{"num_hidden_layers": 8, "hidden_size": 576, "num_attention_heads": 9, "num_key_value_heads": 1, "head_dim": 64, "intermediate_size": 2304, "vocab_size": 19667, "hidden_act": "swiglu", "norm": "rmsnorm", "norm_place": "pre", "norm_eps": 1e-05, "positions": "rope", "rope_theta": 3670.0, "rope_fraction": 1.0, "qk_norm": true, "attn_scale": 0.125, "bias": "none", "tie_word_embeddings": false, "parallel_block": false, "init": "uniform", "init_std_qkv": 0.0253, "init_std_o": 0.0, "init_std_up": 0.0253, "init_std_down": 0.0, "optimizer": "adamw", "learning_rate": 0.00114, "beta1": 0.95, "beta2": 0.99, "weight_decay": 0.14, "lr_head": 0.00651, "warmup_steps": 215, "schedule": "wsd", "decay_fraction": 0.67, "decay_shape": "pow", "final_lr_fraction": 0.0, "batch_tokens": [131072, 262144, 393216], "max_seq_len": 512, "doc_mask": true, "train_tokens": 1843000000, "max_steps": 7809, "dataset": "wikipedia_en"}
MLP neurons of a small language model. Each row is named by its layer, matrix (down: output weights) and neuron, and shows model dimensions 384-575. Each number is 128 + 24 x the weight over its row's rms, rounded and kept within 0 to 255. Numbers have three digits each. A neuron's up and down rows have the sign that makes its largest values positive.
A block is one neuron, or neurons of one layer that tend to fire together. After each block is what it responds to, as a language model described it from the Wikipedia text at the highest values.

L2.down1298:131167118137174115146105133149154137110165122129090139159112139133165086119130132123128082149098106141099094102147116152121127143097149117126137133125086135139099120114127117156118131135113161110134102063111097121160109154115088155138115143142141131134123131115130173150182169104095090109082147143097109154118131132118116154140173155096141119158140111179150114127132148131177110151106128097153111124149111135160081127138111059145126123133120147139117120148153106113090146136132067093103128128146132110133159158112135151081137079158158143095119125103126160101131128166159117093
L2.down1742:101146146119126130169134163129128152122138140119115123131139128103169147104096146079127143068097115136171125141097109150095188069134134112111112088121145117112142128128143111126131140156122087090161117084123116175132126089104142090154112120137133123156159177144128146094128131143095113111054076155134159174120110121092135140132139118140121111143139110140173102138150140125119129115099108122100098144102106155133125144121133112108130135129144119126143125117125099131124136093149155152119127113127141120146115133136075141108123117140108162109112120122127153134112107154111141175
L2.down1965:129143119129127075193128203146148147119146131122127163145143115118149169100126119120139119175122138132139113127122132089113095152147130130118141119129132145132179098108185116124109116148144112104136151074130128170129113153083098104164156108125147134116143122132163107144134128179151151092064123124128145142115103124124086147113149147102118090135137119117152077152115133159111095095126144133158125136144110126129099119124117111151131151166146037090118101146134114107124137084095132120115116152168133155154134093135112173052164129162099124084118127124119110094135108127146141127
L2.down2109:142115099113136097154118225114127133084147127142129152141163120118114152113131129116116103159142121098125111116142102113120110151154132133138150128137105161128208132095170129122114131170145128109123144124150116171129130163115110130141173125111135188122107133117129125145157131160159144117104096126124149129122097143120112134106113131101136125105157110152132092149133171148122100092109125114146150138140079102121121101122114142147147149122144068098106130133118101123120128110092136159137104127151163150146118091136123173052136090164116148108154115115100106069133102120143125128
Description: Hyphens joining compounds. Hyphens and dashes inside compounds, number ranges and code numbers, as in ISBN 978-1-908, Centre-forward, 1952-53; also mid-word pieces of names.

L2.down1000:145164134132154124137121121098136121148090133100145100126166123119091098104098110117179115120144137111136108128143100145145074127128106121102108114148126128104150123101152135131124138123152152156139136122100100133120104141128072110134101112122078092132135128108132104082130134085144103080149163138154125107144138145169128130128103153123172104114109138101123105167140137103070128110136113093134132058126119130134108181106110132112084134126155138103095141146125100115128131148119133119100153122141119139120102103115139115175087140120134125157147161127106140118106093118116164123
L2.down1544:193161126132164063162129154075090097151113124140104155165131126118150151154127134132157128121141110113129167104110138142096073141132125153102119169105130136161147117097118132078104164163135156188095139132138102116091107171162133122111056137184100097130160118102135103128114137110160095189133129163113116121111145115181131102089116150098122095137118112133137127120124121127120105113158126115150089095147110169117142139111123144159143130116107205093157073149132067146111094168131121120127148132148146112144099138156135117100088121136132129106122128146139118118129130083099133142
L2.down1586:125136130093117091186150167108097132129136120118095121177085086110114175107131140098129124136090143120112152104145154082108146168159140108112110143107118093140168162139123108115119141162135106134122151124127117157125152178126104138123123080101096141127137150096139094091102138124097095113152138127079179109146165138126149123133160124134140115146138127147174142164086123100100093152125119119120110098138114157111106156115097158141136140144088115112117124156182138135121114133154112121127082151122146151125083111128138132102149089126164152106133116137106136109077103122173136123
L2.down1755:141154198059135112166139144079113146125145105149071134145137130112149137140109117145150103155050140085135085133144142119141099142126109102106144100104119164129103138131149163142129134138121115108143111159135122096106084130115145095173140109164133137107165160145109131169173145116177103127111112135145131110111158132138113130104170130130123137095128105086117175127136118153103155129120087102142091112113113093115122130096139148140154121153131065145148094150134070128172140126120151105178124097092094125150118161101116153123155119179139137092137171115082139087092173075124112168
Description: Years in tables. Four-digit years, often opening a table row after "|" (1979, 2009, 1988–89), plus occasional mid-word pieces in names (Acuña, Bevilacqua).

L2.down224:116135134135117100170133145133128162125169096136141120105133103143122116107146141167117117103125135151120125126115169162143160128136094121086108091134096148128120131144152145158132091080134140115137130128122144150115154138122093123111090179123133104117157139135162132118123146147083123108083106108130142163101082105137097156118148154150102093142068066159178082159135092114106080116158114124124115162133083169111125123160138140145125130114100153136140123169125114139124130112166147133146114135134119084135111119111145141160120105134145116115122110203158132096177110130130148124
L2.down979:124145152112127108131113137141143127151141145111112095065157108126134097088143147135159123157136134124153118103163136145141125136088154160137154170085133109148151123109176151118145144129114131126141122105103136140084125117138090107153106132140098129141094121137102148140142120144159176120124145128120132125121134125143165146087110141106129109127098133128061106113134156122132123145112190088129131160127121116134111154143100122138147174068150220104128085156171132138091148144104099158125116137119098122135109134160134116168149162120150156118106116155096127172121119067137163148
L2.down1002:134107134085123074188147122109163126130104163159113135131118132104110117109137129139148138148120147111141157159108150123138132095119137112123143126139114142124110127165111159164131114125168142139133109085122092137127153111131111124168146148127122117095134153144125166142141119108125127172063086110127121096130134132163158130116116118166107079129137124089123118083101109114154143133132144130150111118135146142147105129112148175155087112116160224128142147101135142147115107127150140159092119190116093118138127112113117121167150169111099141146132134116150113133162150164095198132
L2.down2272:156146169079120139125120117122141144118137108143128112152138129089154140144126146102157117093130091128145132145101128103111124147119134132059121113158145140130096166136129145150139081116121173129115170156142118144131161101154109156115142155120138096118094147160072135106151118151127093122119144105119142124153100104116133140146104158154116107145130089135145131119130131123095129104111154107094143099138092119164121103052156189102148111127142125134094137142132147107155103126151116147151117158084121133194137129079132141184159126119126141146129121162102116128139128122099123108
Description: Line break after headings. Line break right after a wiki heading (= Title =, ===Game 2===) or a table separator row; weaker on mid-sentence connectives like as, and, because.

L4.down1029:158127092130110120102096106158123128112166141142090098063162112151123143122121144115097140156120140100073125116119109100162130149123127132086150093150093137130094119126132135127154143089135130154143101142144094146125144135104125136098118092135175087119120171137114105122141133129128143113120126143161113105143092125126120161134129112143135158122099123124129109136117126128122124163124084128139173102137138118106121175152100094127154140119087174155147185136106104091127166097165097160130096107125154135095104161158143136122098128121115104118120156087110102128127079108123137137
Description: Table pipes, name fragments. Pipe separators in sports standings tables, mostly after the goals-against number before goal difference (7 | 3 | +4); also inner pieces of proper names (Zvij-ez-da, Houghton M-ifflin).

L5.down522:140110155120134168107162146030139114108082130135142147125149127150138134122144100120163134167117102125154114123146166118119155112102132083117124129134149170114186099152142088133113134134156151121145132146114129121126141146122125079145102137135091127100135125100105154130138147141129118176108106130108110152154135117163147122158134141112129159140132140111134128149106142149117147102156097110121128129128164153115140168115137167106140139126138046139095096144110108127112113172075110174150143154147171106136155117116175132139130151109110145148137141127144130143119124177162093131
L5.down603:130102118095126100143092135106125095150096130083165121171166103140175140089132124155119131196122127096094131125095148153105103139182159134115148111117152168110099103125165134158117093130117133170103105139162135119151115129109080128133116087163141121113240128096131153117120134113126123130101174125134174141133155119151126160114122109150099107111172138116110082092137127152081112080102123112128128125154123175103148164148156087107110120117184125110143096141078132120119115126170107115119156120156086116115126173117140104101103141099120153143080119124119165164138114104120121127
L5.down611:122126123101114108136097180138158131133124107121127157162147113107178148102137136134101112132146148165128099113125124120120088154131131150143127124122088140123205078128182129144147148168185152103153173132129131139136120161137043149177138122166074080116155099135129123155116116132130155105095147149135134112123065106134124121108153158144144113154116117112120074138130141160077093118103116122155125121150110143116107099142144093142128130129122104108108093185132137114126133086148119102159118134157105126153109101125161151127170111163159139106135131112118161074107112129121117121
L5.down777:122100110126101118134123142154128115101060097166171109118182127048147147122175135142094127132126117118131111138162141140119133195108110106106078153171095147121118133095143140096106153082134130121140105102129156118107146156108095112158111169160091083118122123103105126117096147103126115134122160113123132148114139082144124132119128120111135119097133107111094136146155143113134141126126151141134117085148102112145107106121086154112148125163107077136129147172136141134106126103133130121109105159090159106125123129149104144153098074112139106141121132151098136097132083155125128121
L5.down891:109083179174113138138119168164108125164152061156158170099123090130158179132099141114087131110089075112156116079116148125077153138133097135101139181109104128123183160118121122132120138090118105159137133108139116106144100140142102124120118136149107122141139119132162124100097072127125131099094121133146089151156121134146155115116129147157126120129155087121124156104131102087149116120132126156135119085133134153096130084117132143109079118085112067154084054118159134110096116137117103105149139146162138132154124134137094109114157125111147141127112121105136093126121147160098137147
L5.down942:175103085132137117120135174169120126163089138118162158126144141177104129112142161100146133104136158141119121177153121164185142096124145123145116156121090152126102144104149102151107132135045082115126123120131135198087099126156102161128149105156115135161107145109153173174160110097148122109139098146099124119168158116101125115174128165088146084141121139124162160115153157160127128138126124122159116156126117146139126088123149106156189133148125135095130092143166142144135143123118123128128117122142150135123122138121162114109116133173132134108148138114120118097121129084128140128
L5.down1196:115154113111089114116096194102117118128128120087130076174147102140157104088124105085117134132138104161163108100109121098165111104155093127099149140115125172145104132115148129155128163097138170115139135140135139135110131137132132107123100141155097133119144125106153120061086143125158116135076154099137116166128132115098120125140129132118151147088120094107082163104144125122091122167117104125175146117146084104156139136115135181124177088151170090147114144187108131102109145096151111153126141145166100139116127112098102115124071156156113087135111110124061126109133120138135112111
L5.down1247:161131130095144133103092148132092137104137127126129125143087101126133123091135128123119151146173126131144096166116143120132089138134165125121138131067138106149170117123139148124161139129125150117134156117114143129106137153108102139132103144113124112176119162116110114101126093094100126114131154160178138072154177116158143136142124083124111145115107123120166098142177147161109091126126160119151129153103134169061143124177138091179153120124132133114160112143150116096168139166141099131127095132136104096083141118148112159129129102162110125117139115152120128145109135086139120137
L5.down1251:169140127128120150131142116120150165132091105105147119145195077132128140099152095115127181126129156078098126190150141118096124123125136115133122106128141143088153157080125133125165149137121141128142125082120154138164097176161154135107145148121149087145127104131117138139104137115100090064129103139161140103148122134151116116102150110127132126082124128145133115140127193129118137124147134149144129168143121120130086109113144119142103158128108141125131145174195144137104135089124147080104137134142124122127147127139161164114170099120128148122158139107146111107119127125115092126
L5.down1252:083163155133091112152124132116133107132129155164159132117155153184153127083119113086129099102113141130159134122145110170136116133140174156131132151125120149124133138127128091132152148188128114090165128149139117157125117127160116131141159097184125141126144129104184097139127147136112145104126149122088134151183084113132172137138161142131114157128111103095093142098145083134092134132106138102108100125083087164162133157145125122100097133126093081139132121072127132117132116151127115156140097134127080091135114157138123109117128099152138151141149065150170113129129122148107162152
L5.down1314:107095146175171138125103093139150114116136087124166125116139156135133131101106161126154119142103126135108156155144098117156082139131162112135134127098118144118138113114136113116131150132122117116117138163114122152135155157139177097097099140119139087152132161074126153086119128160101133127134085134078117158171146103096122137141126144130111086148121129141137112151145102154082082134124097128164124141108145115143129093154132109070100125138129103083085128089158121137173169092133136159154162115161130126149112148122135070116108151124118139141117150118105162140106096110076106128
L5.down1436:137149112113129178130137135197131119127179135143123149124169152158138135162148137197071111086141101088124175146140114137145137136116153097144117097125143137126151095152174102140119110118120113148179130118152131130170108180117095138083136098138157101157132119173147157141133143121119100135117118139151126099119121099138112160100136093143136164110124110130133128148167167136147184105125125149111135160126120119102114196171122107134081105123134132131116142125160083115083108123186108156143108155118129163127120149109144129127110066040097142078148150137128127135099115116148128142
L5.down1519:165095133119128134119128165106123183113136122134106112152139109110122114133146118131137149154139130128126139127107134146129100122113117179128169109108137123098138127110166127127126104152145201094124147135132134127154158151129107174153109142119104090119090104130128120133102115111088131114134145146129131130128149094187131109131161131130086162085105144111162094197107107123119130095096132074124121113133128120106141166127145115131151119105128145136146158127130125137131120146097122151129121097129096146089127134126157103155134087111107126120162144135110082118152109154171124139
L5.down1602:155118123169163113116128118107115123121127102124117103119123127135096106140099111146095157146146137146120137116109157106127123146083108146106129127084136164130140127083107136137133127127144128137104161119125135153113127127117083120128121135116121102162148112090131206129159091147122153093127143175154156117123174124119152130147105149124132123128138142126181136125116150111160085135144124127142122135105093156119149141123157109119131143163124110142072121146172114106126095131142129153120081073100167105134122078140155156175158151104125094170127071134166141136079143107101075112
L5.down1734:125107178113163113121131148105124139177107165142117108122172141121164117105154149106139128120144103106116143129128139136112120137097132090134135137143172112093102167141151097140118132117128128142093103130137163137083124116133105146100088146126121123130137146113132112125123103156125137081102108117153178157109088132149130124131126132108098124166132128137136147113100179094138154150099133153143144140188143167120150133129148154126132175159141145133117150127114101135148128090124085105115137117151059092100139157130142148107126133138123111133100124151127088144117076121109104116
L5.down2056:100132096090113119113112182130119128121138114105178113138144141122169133105106115132094150162174106150126098098160103124157088112081143159145147141115151138113176131127163052120127112159142124118128137095114160103154131158103125059142103160118136104123146140186180131130118123115136163099131133140135130130121141110090106132142136126185128114103126165141104108132130135122102119112103140090132111127123131069143155147117134101154158117122119074135133157084131179093144113094131114119154099130145149140135116124127174141113155108122116090078136143122126122146125107167145078121
Description: Opening quotes and brackets. Opening punctuation that begins an embedded phrase, mostly quotation marks after "described it as" or "said" (as "deadly earnest"), also parentheses and hyphens inside words or numbers.

L4.down1866:135123128127117123126108133125125171134166139071125147162108121172133149147134133109150109128148137115150101142135055172118119133172132132128137151148109119122174123173134133160174157154146133175119153130130111115089094104100096127155125130146134182136134095154133152175161123138124150104150129120158136144129109121133185148156159140138126113118106138172151111141110118199070127134113100118159142105103159131114170167152144184115123113134132134165144145147124095124130154172098115126128123145155100171152101115111130151071153138122108140080090127134160148154084129124110122136
Description: Opening delimiter after phrase. Punctuation opening a new inserted segment right after a completed phrase: opening quotes, parentheses, em dashes, and table cell bars, e.g. —or fairness—, renamed 'Akforce', Ploug (plough).